config = dict(
    n_layer=13,
    d_model=704,
    n_head=11,
    n_kv_head=11,
    head_dim=64,
    d_mlp=2816,
    vocab_size=8192,
    activation='tanh_gelu',
    norm='layernorm',
    norm_place='pre',
    norm_eps=1e-05,
    positions='rope',
    rope_base=98700.0,
    rope_fraction=0.5,
    qk_norm=False,
    attn_scale=0.125,
    bias='none',
    tie_embeddings=False,
    parallel_block=True,
    extras=['capped logits'],
    init='uniform',
    init_std_qkv=0.0236,
    init_std_o=0.0293,
    init_std_up=0.0338,
    init_std_down=0.0338,
    optimizer='adam_hyperball',
    lr=0.00464,
    beta1=0.9,
    weight_decay=0.0,
    lr_head=0.00525,
    grad_clip=1.0,
    warmup_steps=257,
    schedule='wsd',
    decay_fraction=1.0,
    decay_shape='linear',
    final_lr_fraction=0.1,
    batch_tokens=65536,
    seq_len=2048,
    doc_mask=True,
    train_tokens=902600000,
    steps=13773,
    dataset='wikipedia_en',
)
MLP neurons of a small language model. Each row is named by its layer, matrix (up: input weights) and neuron, and shows model dimensions 16-207. Each number is 128 + 32 x the weight over its row's rms, rounded and kept within 0 to 255. Numbers have three digits each.
A block is one neuron, or neurons of one layer that tend to fire together. Before each block is what it responds to, as a language model described it from the Wikipedia text at the highest values.

First digit of a number giving a count or quantity, often after over, about or approximately, e.g. over 50, about 6%, 21 nations; also table pipes and number words.
L8.up60:105099101068075079119123110130137160127116139144080175100067114131115166101159135136112118162184121091143148092108128092117196108114098165159135135105173148104114162128130175127117082169205214158201097128108138141166126147151104129142128168143098087145089076119117106127188172097129164100095144115136111123139134116088145122176177090097099120135105161154107120113051124140102104118147127102098108194109124137113110144153119093126131065096086137176141139131045079092114112152163103108135059126167148161116113122079136107120107159152169108110100138193099128110145178152078139115
L8.up374:150127165135085130146147095131079099131192096138124156116143080154143117089170182168159115149168143104120195130132113121085174077105106109069161082155126120116174160104105165097174161140088198136167150109100162102187086209102112146149083109154099126139074092205127105133145127205149139147155100172127180087079099114086142120043135115066108129155106133147093118109113137119093089092152095130135162154157130115133144144141136152126093113145154102153132134099108118087099149151138146100116113127124114084114090121171172048158104153106092180171145125075137132139110122132107123134
L8.up416:083128130220127163140172157133075061124083151199141152135043141155160150111172143024138148177094131111103116166130089162144128114125083086137145101166154132074095126161150105139151183126137119139156090117149136135164159162130116082161179136140105166115100120180071111120079152105180148165156100103159108114165152087160136099146174173097118116168154083118143100098121120076118080144158091100155136185090212063114105124155139137118147082149158128212085149096098099170117131122180167150088175123132111125126148160074153155142144105120130138096170076149091177099103087113167136120
L8.up432:103112114083170114205095100129148098101139102102100145160134124113112144067219148107156181187169099120105138152114048145140146142102137091177140105058092147093111115144167134139119187144158105100159084137168163146106159170157192100153136129186086110127053094155116119141157133103110141104183105145152109131085123113131158203152159176167142104123141199143066162108120111105169098140089132102135128170142105084094049151109169154110167106117127126117173075099176083082104120119164116085158159063094127107123134133108125104103164102184123109179138146157191076127104126104140100148
L8.up526:141091170110152170111069100100133094102098154148109139171105148178128118154165167144107106109115141141165111147123128131106106103152138112141105110070077174093116086139133131057121084086148138125140144162077114197114062128084121113148154198103135105131150127126117118138154126141167099169143085114091150170166141138091183129143151115136052094139098134127137082161108095140193079132167091129140155132143133128062116114134101119124135075103128158127093131109149082068119097113158155054099095090160079147095164079091148103063144076153139107134113056148130115158129176101096118109
L8.up781:152094121070091181164080177190106136129101137178140115107117147173124147128122084127136162138127147176118134157170168095069139118156119140176128104155105172117152115125139158100127115072093111064174164100097135123152077113110111122085143186102091124159100110133097094149154136147167119183137119101158150123169061151125137176100158106091185111214111129132084102155145221142109115103179113081078126111141153104112076101154191107152119073100124140147154131144079130138185121157127143115135133124159088169145126104124137110120106084164057163167101141146162172134159121105109098122
L8.up784:172107102102090128108179127149214133092099120140111178176063074070136093173145128066121085166206149169111127178139158185085121113130159133094123057176102153160066168144100153064139192132098129111146116124121181131113081129105226087123170138084120104154084111180101110105177130177128124157126131157166118107139093096095137143077154096193115108158174104162166135125159124185106143146128112154131176174141105136164119120127184156120160119129181166109146145115141135073100122118141170054070135114123132136119130138131175064086089112122061211126152101132105116181111170136108113141
L8.up938:089144121081149129108152116103091133114068120083120169150146064158112178108123122134158178150146103123180143103165139189070088143064038154120105123192131091094079161123200193086181199068153132168132116101085177124139123143117118112171129110146109101142145127139114171128150218152147120139106146112143161130078089121144179124152131095162108156151137111201116167167159087095081096160139123144157049126124102135148112103141071064068138073129164147135106120125100117124141105148167141134157114118156076171141095146139148057112140157119117142125095138135119112140115121113149101107
L8.up1056:188092143109099117126175094125135125095126128141105126111147090104108132134168149083082136148118101132140131125140109187157084114061078112120149146103119129118142126165108127118140164124157174130158143152119168127132142125112169078136153073083129063129144156148033144200140124173147131108174109070194146108077129147105101094133166111152164077191107131110146180085119150097136090134143141149120155127123116075116070201122156160150180127099142091081153137113071134137072156153169120132134110118111116115098040097084138046160107072182147113110148147124092151157107145120119147127
L8.up1656:145091119064172130138153101188119093119146075132142133107141139140150178131151130072116125116153075146144149128131046195119121134149119217122155111156085116062104112170164191154140131097181122162152109135167141138177108121169145050101160129160138105114148141128108101109125142146191155183147106087141123073077138177086097129104120140108127145131075142140158093165168065104106116095141132083176125137093084107043096112123149140140131045089149142094155129113118070067141137175099092117119104093149117124115130163148111083141140224079163138130087142140178139162106116124103084120
L8.up1818:150162092111099134184120144072122089108114078087156153150167160189159125207111179185106103119158092109140186135134095129121141094113134121116077113143146099135139100076148166087070082171190142175161152158072137108113155162127127119147124109132106128117048103097127101135156140139121147156120121142132078165141238163112120076200093117194114117165098103163128164131114127137113105131187153091099097131121073119106170158151103127113134099171181205174190121154079116119141131174120166132160045102176122089120173110153147100124107145152115114145074173142120099191126188152101121123
L8.up1949:036117114134097120153163105104109115117103095101127128149142170107104111108141151155075139114216117123187153093098132185142148119117105088134128075142078184110129186109128168103165079138143142165143107142162177134120132137125184074155165157124068137079156158151117135144090167131150151111125134150137140095068115085120130126137139106121072115124142137174073125140115183085135118141096094119109091162111143110078083095101153104190149045113160166076114126169095122117115122145168132070083117150137086090126097075064126120146073166101123230133064126143128107151143184175135172108
L8.up2241:101091164154153127143153122142145147125098093165103113163091094180054170106142100117135140195114121123088195131153131155137113151136140101121126055114144167129148206161151142094135136143155087129152110137162097083087101090156070113113089128144155122084138161098086109096135129112176119096143098149134190145104086095114158155156102145154103140130179090128152162134108153075063066131151101078101136157184156063114141137085094146110071119098128128094141209124073094084124112177164098126083131108106150145129148129142173098121111165158152119112138103132216107204187194176109144094
L8.up2295:161098168099094110125126131129110147125119142122095143159128135140109185138118136151151122171160123133105163057122143148095160106132123122153107139139129130098190116129150133146138115168176100109209121107109145142171143185117154080161168086110116095130051147195104127107144174185182110173157151119133125067129105157094164126096129112126103138161118088129162087139122168126158125109148159152138184152169160116124119121168165151176060145169111131163105154139051128102141114120129146097111136086174097102097024176133135125147098079168153100107146127094129176151118126128068149140
L8.up2708:132107160088160151107099079146191093115141145105078181120107125142111197135125199109183179189112131138094156115176107135152097146046060118093076115119196171087138121105125174096110134079072157172125147107099116101181122096092223106152134150105095066165110116135102155166122122146098134119149147158140145147089136114180153156100162088135165156177082140207123171109110125145055103118193045098141090110133119158195094132128084152078139141140129132140114179120065107117070141136194195117121087143151060114145096123113181159144068155157158149188086131099121049108120136120128140126
L8.up2758:151108110150093188149112091104157134090090083167102106122149128105067165126165128082112108157180143131086138084110154149140077139105104126092196111160106199128107091093156179093146088124110068156139143081133113144117106136099168108145107135128079124153122096180137140134081130125191120117125132073110100133069105123109166160113154130159121150138164136111131121110167135111146160170166030125136131127087105099067079098158170150146082132140147139113113143193060053111087134110173094089139119115111139118102145148075100141155135166145078155092147129152165151120123203140107119069

Periods (also ". or ).) closing full sentences in encyclopedic prose, plus line breaks right after a sentence-final period ending a paragraph.
L3.up418:154126077170177152131161110162165091104142038115154113164124126109153144110133061101102157167124165148122104073135119096103097094180087138133148089143117093057112141117140244118168116122152089065176103070102154142148175132174106095087165108126118119158101140169129113127122159162163107110100132087128161092134136141080105129111080061152163160119120099148085113149121150170142166103191160088083117133169161123090089137133097150173101142169157183101165084156087126180094149173079147156085171108098103084105129150111136087151116133111143107182180120152108100086127099168109208163
L3.up464:157089128147151124100128163159111116109109119089116089130166162166104130082107135127138157121131199116085132186147139109160104156141073157150170095134134111142131109079138153122120138189156183093123099077114168115101167112116098098112185124138124077106180124141088112144189081117134153125152123065142140154145121109058136130112117148165034113158153165179084128128147123111143140083128071127138114076155158107098105149114158146094125115132136144142108101106141103146065075108142131152106094141204103122146122140137169122176081127150146086100115099070196149071113170190108152144
L3.up889:133147121095100079092111149150090078125177143148073096074118107149094119155166148125156133143118195180118121113095113134138141101117113200124160117145061087190161125099140163107097162123114197102119120155149099129160136121128134133137094087154122121174131136131176072149150142191207177113176117100111029099075124171086130108121137158094074110115125143114087206193064122105122135172150117144108144089133166117029067176131162131108142135137134169161119119164148124139073105125082095123093098180153080123139118225097184116164131092189079092163067136116132151136102168140127113109
L3.up968:157078144170180067109116134112125094130144117127147144158175116125109161105123114068110089165130170063094085144130080148077112151154093096204126101135115109147150147089129154149106161109136174114087118148113126154141146155118145168123157112102115117154117077120098109145133098148128129171174138074135142101162086093129130135089118162130074093151109170150035139086137099103152121117121115132144062070160160168131127158111140165135133127167144205110133125153117100161073120144107078141088147132152109148173115167184129099113090129100135110105141097084209131087057132159186098126

Full stops closing a declarative sentence in encyclopedic prose, often the first line of a bio, e.g. "is a Chinese fencer." or "was a department store chain."; weakly commas and suffixes like -ity, -ism.
L8.up392:104132170123179100099091146050156093132102140095153125164155147118111168093105138147102092201132160102155099124088122181155135112122112172155077140052129159128123151063183146122135114128090112077147125097101121173156114104099152106145169180128122122151122139148090136153130144147137122128093077086112163145101115118080141132114131119176107095141166132142131157113113120134139119103170124139079142080168128119061148106145097121117098155128137134161054090166113104201131137134155142182106106168101129101119108137113131108147122074131085173081141100177148091098139215174170173147
L8.up429:140122174160112122190158113124147081100057122134099137106065128165139152118151113165138119153125126102149159127165132180143090129150115112114089081121112167054142176173188107168153099126121165161114075090127163141041123121153121131134212149158076145089116131178103120125060154135103067099140106113176197089148115148129196167112164183082088119164119118173093117183174107104133102111104112051125113163095115151128125153206151118130098132129109233149138183138110118134088075135133121200117136155121174078120143127138101029148103146114097150112204149130125140154115134166115148137
L8.up584:088105187149105091135149130103141174125126079134099137147085108160086212069207125164212095159072181064143101134150096116096072165089124101163160165125120106130155098111119152117187202137085138171163095122063160115110146136136144115109206133133124164150165154128089072139109184146106106089099065152163196124107105157132150113143104167088165102144152096154156120179111122133150129116108129101061151110169138157135125102132108127096156157134139097116204209122135137174109122156107138157122154164182153093113201173094089158103108095119175126134134162114137131126191087166112123095
L8.up593:052116117128166078137123128074128104132127111101135135161122133159130139097086124073166138161105132162105126164210119153106107127130106161119180091093174121076098138106163122116122145201115178119159123083114158191142105105147120077107226068115111143130128137113076127150186076229100080143150144131178149129124074165151122139129131135102100120164120103178147094148116142092165118127095090135131116136142116113137141104120122134096113161172113148123107181152107157154122136145153091171074156148119146100129110160091164118180144207121080129104080131119095151199120159199083111108
L8.up652:157113158095145098160115208162143134113114105123125092130157095197177120083111092168129102129121134138091167113118153091099159112106157126177163128122101047153124168109147225122124133168115188116142169129115117112138108096145099085156138119125117144141108120078076126143125175114136142161152137107206146100084137097123154097157107150181161123134121161127133124148085129073147185068186122080142133085125146134066140145092099115112188080174185135178100162184099119153127160123181184168152123114115119115097073136090169140176108134084101103094099087071146150163122126147133123084
L8.up752:183120084177129151094118196140147150094107098141113112138175108127126143124107112123111099131128169108061142134147076110095185076105076130110137125113128107089095134093165161118119117151119134103131123149134147085121119085130104113121167115168122154175094088182085126150127182231112144112103124086136077195094105142107169111097132141225093143167140178110106090131141125136098191117162130144162172164154162164117138137148149153091121157144194094127112130151151093146061110130088119168013149128147083084132130152125127062151070128117095084130102088097122168186123200091091122195
L8.up882:189159155130177131155115074132121135123062105083123120070114121147095152077183134118122131145120191092165146098131118151150095170088071123109088133190144092102097094137141146087098210125150145141138035156071215096123071162155150095127133082141090091111163118166061110114111195148200116140110105137196203101180097136126161127113122131178084157154097114159105116158145160124166078125191146128130085152166144066168079138094160093138129137139102094135129129095122103112113156137155144157108158108178105098144121140156060090176120157117143133079099120148157122176090081116143158101
L8.up928:150141111072189138094102117160100126123035113111099142048138088158106105098173163147143119103133127134131120119122110098085105176102136098091126147152179127117159148115169143108071077125098154090137176158155139126190159170130124106147115101160106095147061123120111123117128104140154172117132115102142126177116125117073173101137084098096153139164179108140108084155099154117155185088138145132148173146155137125096078125085134124142098129138156102136164133148139147109046139142142152098105152099104170093149142173064143176161106109097120141161132136126135137166071135145134129142
L8.up958:085083090111144137137166136098130128126133061163098154196142073129185126125195131199135075122115098125149139125089115112140108055126081118100132142102107108153137080130151162177094147152077128079195117099045168120165069115165173141147219118158075166096141156131078112157105139086130148159154155113128127177085143166062168129106146151119102129126164122146103113115129103151145119145102082112215153181092096156081130151124112148176158125125179104164175120120096110167097059165151106148089144119054120074147146148091132063150135165099196147185145088141159083154150158160114128122
L8.up987:115103116065121115125102135139113134097094083155108119117115148141096115112164161118121103112138181155124140132117173151097145163118085066193098088129140112100122152125135187096169095103121120166160071095115157140136142107131136136110142124159153194139110151127131094148089121149145100104066101176130079109063109183131153168091105098170121064145098091139117157096136117131134106139200068087108133131198164146104130166197163088147085158155077140125161129181112122148074122177113154172098098134087145102086155094190177135189090171147077087093113159141157188164058207101094162164
L8.up1115:099137100118165061104129137106099110127123120057133118100126155152094148071232134100133121144149193109105112122132104130105151122123109093117134166091189112107079123107173172119139146164114178132163066122095123154169107198143101123155159120092121138143143145132142110115152150109179073153141116101225105127097091124102114127093130085194148138161115166119157138094126181113141130087167107134135119146209162177114072111110139170091100110111173085121153119072074061090134108140128148162144135121092142096108147165108151096150141070143121123108032126096106098157105160197100145125
L8.up1352:104123110153061082165121108174138134126186097140111116132159148137170084115163122123123115121161133087117093128070156155106120114134093141123120115103197132063117105107154132125194167164095062121128073049093182091153090117130177143154149155126131145102120097096155146119113156094153138154096107150199097130132122152130121145084135212143113131113120110109101084127124169096170154131153139167093139192149197159133100133136092129083147173122197066221064148119080154142158132144081122164061178092187111144104104145070095118136083205168114157147138110184131143094103176132140158055
L8.up1683:095116106066116116118137139172155103107099149126131122099155087180147108118159161152162106132122204131132133143129094166088103098084095092117137138077133113142135130104158198080127114198144093017166080139099155141131137152150073110112119156097149092099070109174112094125110170211157092193172167128138152056093087131101173160068085159161130066195073073117086105136178128104104127103168084067106145147099174143113125111097133063121157112143126157126117149154126138131117130123077150158132120170153135156076173141192110083121140171112114098183117157057104176114083179139169181135
L8.up2348:143063134121138099155095132111138156108083117090127155159110126166082154076103114110175144200138158132071176069160126125052134096116097131138208132179113144045125095127160155088179153149132163107179132085115094192133097141138097092089179114174110084124104156146085126172077147146146105192082108070148138094088107122083161105109180087185095128187086153147062062146105102122158146149193055097141103146141157075103118106077136197122120047145124121132129106183101015101080109106162143157155115079110098078162101139161132064128107161126085125127074113114158153168120128111114108132
L8.up2641:120104153150158121123095087118104077130167106134123167123144218134131153134190096110126097154146194065102100052107111151141140083112095156142111165115114039125046128123180140136089116164084107091166125104000111117151135097094119134153189095137080186168139152063126091090138083174180116144123104127204112120108112169094097085108096148164068100163149106206152114144039138122079072061178082150096098206173136140123160169092153182205152158129144168136180157139105095132085120149081110188107157139177100083148144162125141109132127145087177161141154112200102101241114182124125138143
L8.up2744:110116153105150097118180186130174084112127054114109100102113131157116120136134133125134141124113140143144166146119122153144118121089126121119116063138142192115146131114155153124068159177125151109161118065083188100156075116108125094107145110124066097128058127156106164092115135109160157146110085101099150153132152088172158172159128142146124121157155201175098118108173175109085132185092137166132117122152165156127114118114148110113090129094121157127180102142122133160121145071153086113094124065144202110135166124142094142121045136169191144041113071147187125114141155101166112114

The comma after a sentence-opening adverb or date phrase, just before the main clause, as in "However,", "Therefore,", "In March 2015,".
L3.up214:121129086153174110093110146168115116104176126100101135045108099131158123121154126112112132127168146153139130134119135108100120152157145148193121065144108133116086145117145143118140137134186111124086134149068172067155172116136147125120119063158113184157168215078153075143151096108164165099130111145212084085102164182127103106194142096147137135158124163134153172120120104124071088100129116150162124191173105138133144053125170078086132120114145094103160144133077099126136113038163132147174176154085127145109148135144189139112120118110086145109132112139071200139143132143161144068
L3.up1057:119144085092132142128137151112150129104207227136137150122102105132116150106164166100166108117108132142051120124140141110159169182136104148138064153139100177152117161080126180147092148113190159108124173165081183108139172112087162118111159185120134142174082121141181069107156069134132131083148086135161138122141110147112074159147106102132148078143114129162123151116147077103144137147141147106165161097096157123064039165114211099113119111118127131123125072106131097091127182134081087120137104181062078153106099162142137094133127145115123129128148133087136137106134209213179063191
L3.up1093:128141105124167055102081149170085096110124177084157113105168139102150093174114152123176091099151160225058133159129107123096179163152160121170112098047168105085117180091100140125073141125134170083148201109096159199108121152088092140075126175177126094157090154106122043149125070168158132076124135143106111122105123180132091096128144142135065075160095102159163102126131122095150133108137138151122104146200151134087148065100153141096145125107120149125151080141156083168138136167126138151178121139133114127097155116147153133115121104172122176165143119112170087157114132172151142163
L3.up1294:130172093088173096036098102109103130096194143094119109090142127126105137051042147124129088230161164141120127166102116096117074128082112100204159117166065155185160147090143170069099174153135148105130105146152139128171131145110097114123164102062101101147084173092099113184189148113141135118105144065184127140126086145147096105091094171184147126156141158075133151138163115108098065161151166114161138110170198124127111136105161093175110145088106131120101123160081108140188105158122152075136100084119169096156120092146171173131115082167105101080109114136141119133171165090170100165

First token of a new sentence, paragraph or list item after a period, line break or dash: An, On, In, Some, list-marker dashes.
L3.up25:168127139152183138155164123097096115130144180183074159139119071111085138150174149108084101166144133126066120157165146144148172123099120179135060097181130183096118091105125185141140119106135126151098145092126096215111150067146108170154104121131056101083151139160092111085061092183132166099176094171108113147109162117113156128119171157195121099185119088115083132144153103088075149136170120142144082169158141168116173067099119145077094167138154182172123139132132116112079148130117094120093130117143109140133102139126169126140157126168116190053140103065141166091144133145127131128
L3.up1049:178155112111179099103104072147150128104137162100075082149152127159177142153110129141088119150133139127074141093205116177129123138136124174183159153151061097127107125116136170133102118098129218186132175155086128135076175173036103080181093195111124176118148137112090124175115103202141134168103074137106073192102080165105124130096137096198116167171186117134058112220124076093146135106214131147150119152099156051098173115114147134073163173081107140121149146116128085070128111182164159134130130107082125134125112141093158148143133149115142119100133140069122128155126128102094093107
L3.up2203:181088155126140129113137119126147164096180156112095143129176104122108133080143148084128099111242121141142163142151173124150122091112143106118176086181116125127167104121119148144077152130204135135176090183106147119164112135085149083162145131135150160152117114201161131112161088164150080168143093139159084138141118209101158125178114077137126137140113178083133123191124040122137099156120141123157160137144160116137081114102193139155096175148121111160175105150072111052144118134185152056139176110124161112130111158117107140119152136142166181133155114106151175151136155116126129123
L3.up2246:104160139132156101119154034091110118122137137103098104104155086109134072130146147090144107131184156153130121177135128180130136145092156135180105106100129119051087164109121132145133163088089165165160143211125110062117146142124144116172129171098140146114167151159095118160154115145158101138135142086215146124064118130141155157163169080188076136165151153153141137151167096115121115080147104111160137081139246179093075122140129109156113110082166117152178158110139095113028129111105137071150103162131146099146162125077160129110121148146163135119163101124114156091144120125141142064

Leading digit of multi-digit numbers, usually 1, as in 150, 12, 10 in stats tables, plus quantity words such as a (a decade, a half) and under (under the age of).
L7.up1685:144159125120149096165117053216168113105162131118149101119134126143091135142189088151117112140150127139119164160171100151104130183082075122186134110133114094079155098110131162168121120044103159101175142074094098073089118148111142102118125109186074127159088074119137127143111154167119167181135139064143138165087190165107130156111095103123113153157172098165110131127103128083092118159159109126163150094129078119113127142098126108104118085138184113062134122095163134115131131165116136071136070119123082106150115175146094142100138139164148160113090100173115105161143139172066099102

Periods, mostly decimal points between digits (3.4 nM, 16.4 points) plus sentence-ending full stops, and line breaks after "= Title =" headings.
L7.up867:137101091057163110115083161102143088105108056152116130105094095135129140070144116153136108123130159094052138141093082148067170098152069139134151135123125105062191146145175232119119124154149074129158099142103177173138065116143106117119186171197129136159107126173113131134102101124140110115162113112153071131157148139127141186144117129193108150137120151158067129099113121155168135115189097095091173104175155119071089148105097146079099098143211169097093142171149104155065129160139106162058101104128118080113151143131137131147098092150114115149113109123141187072109163157126208139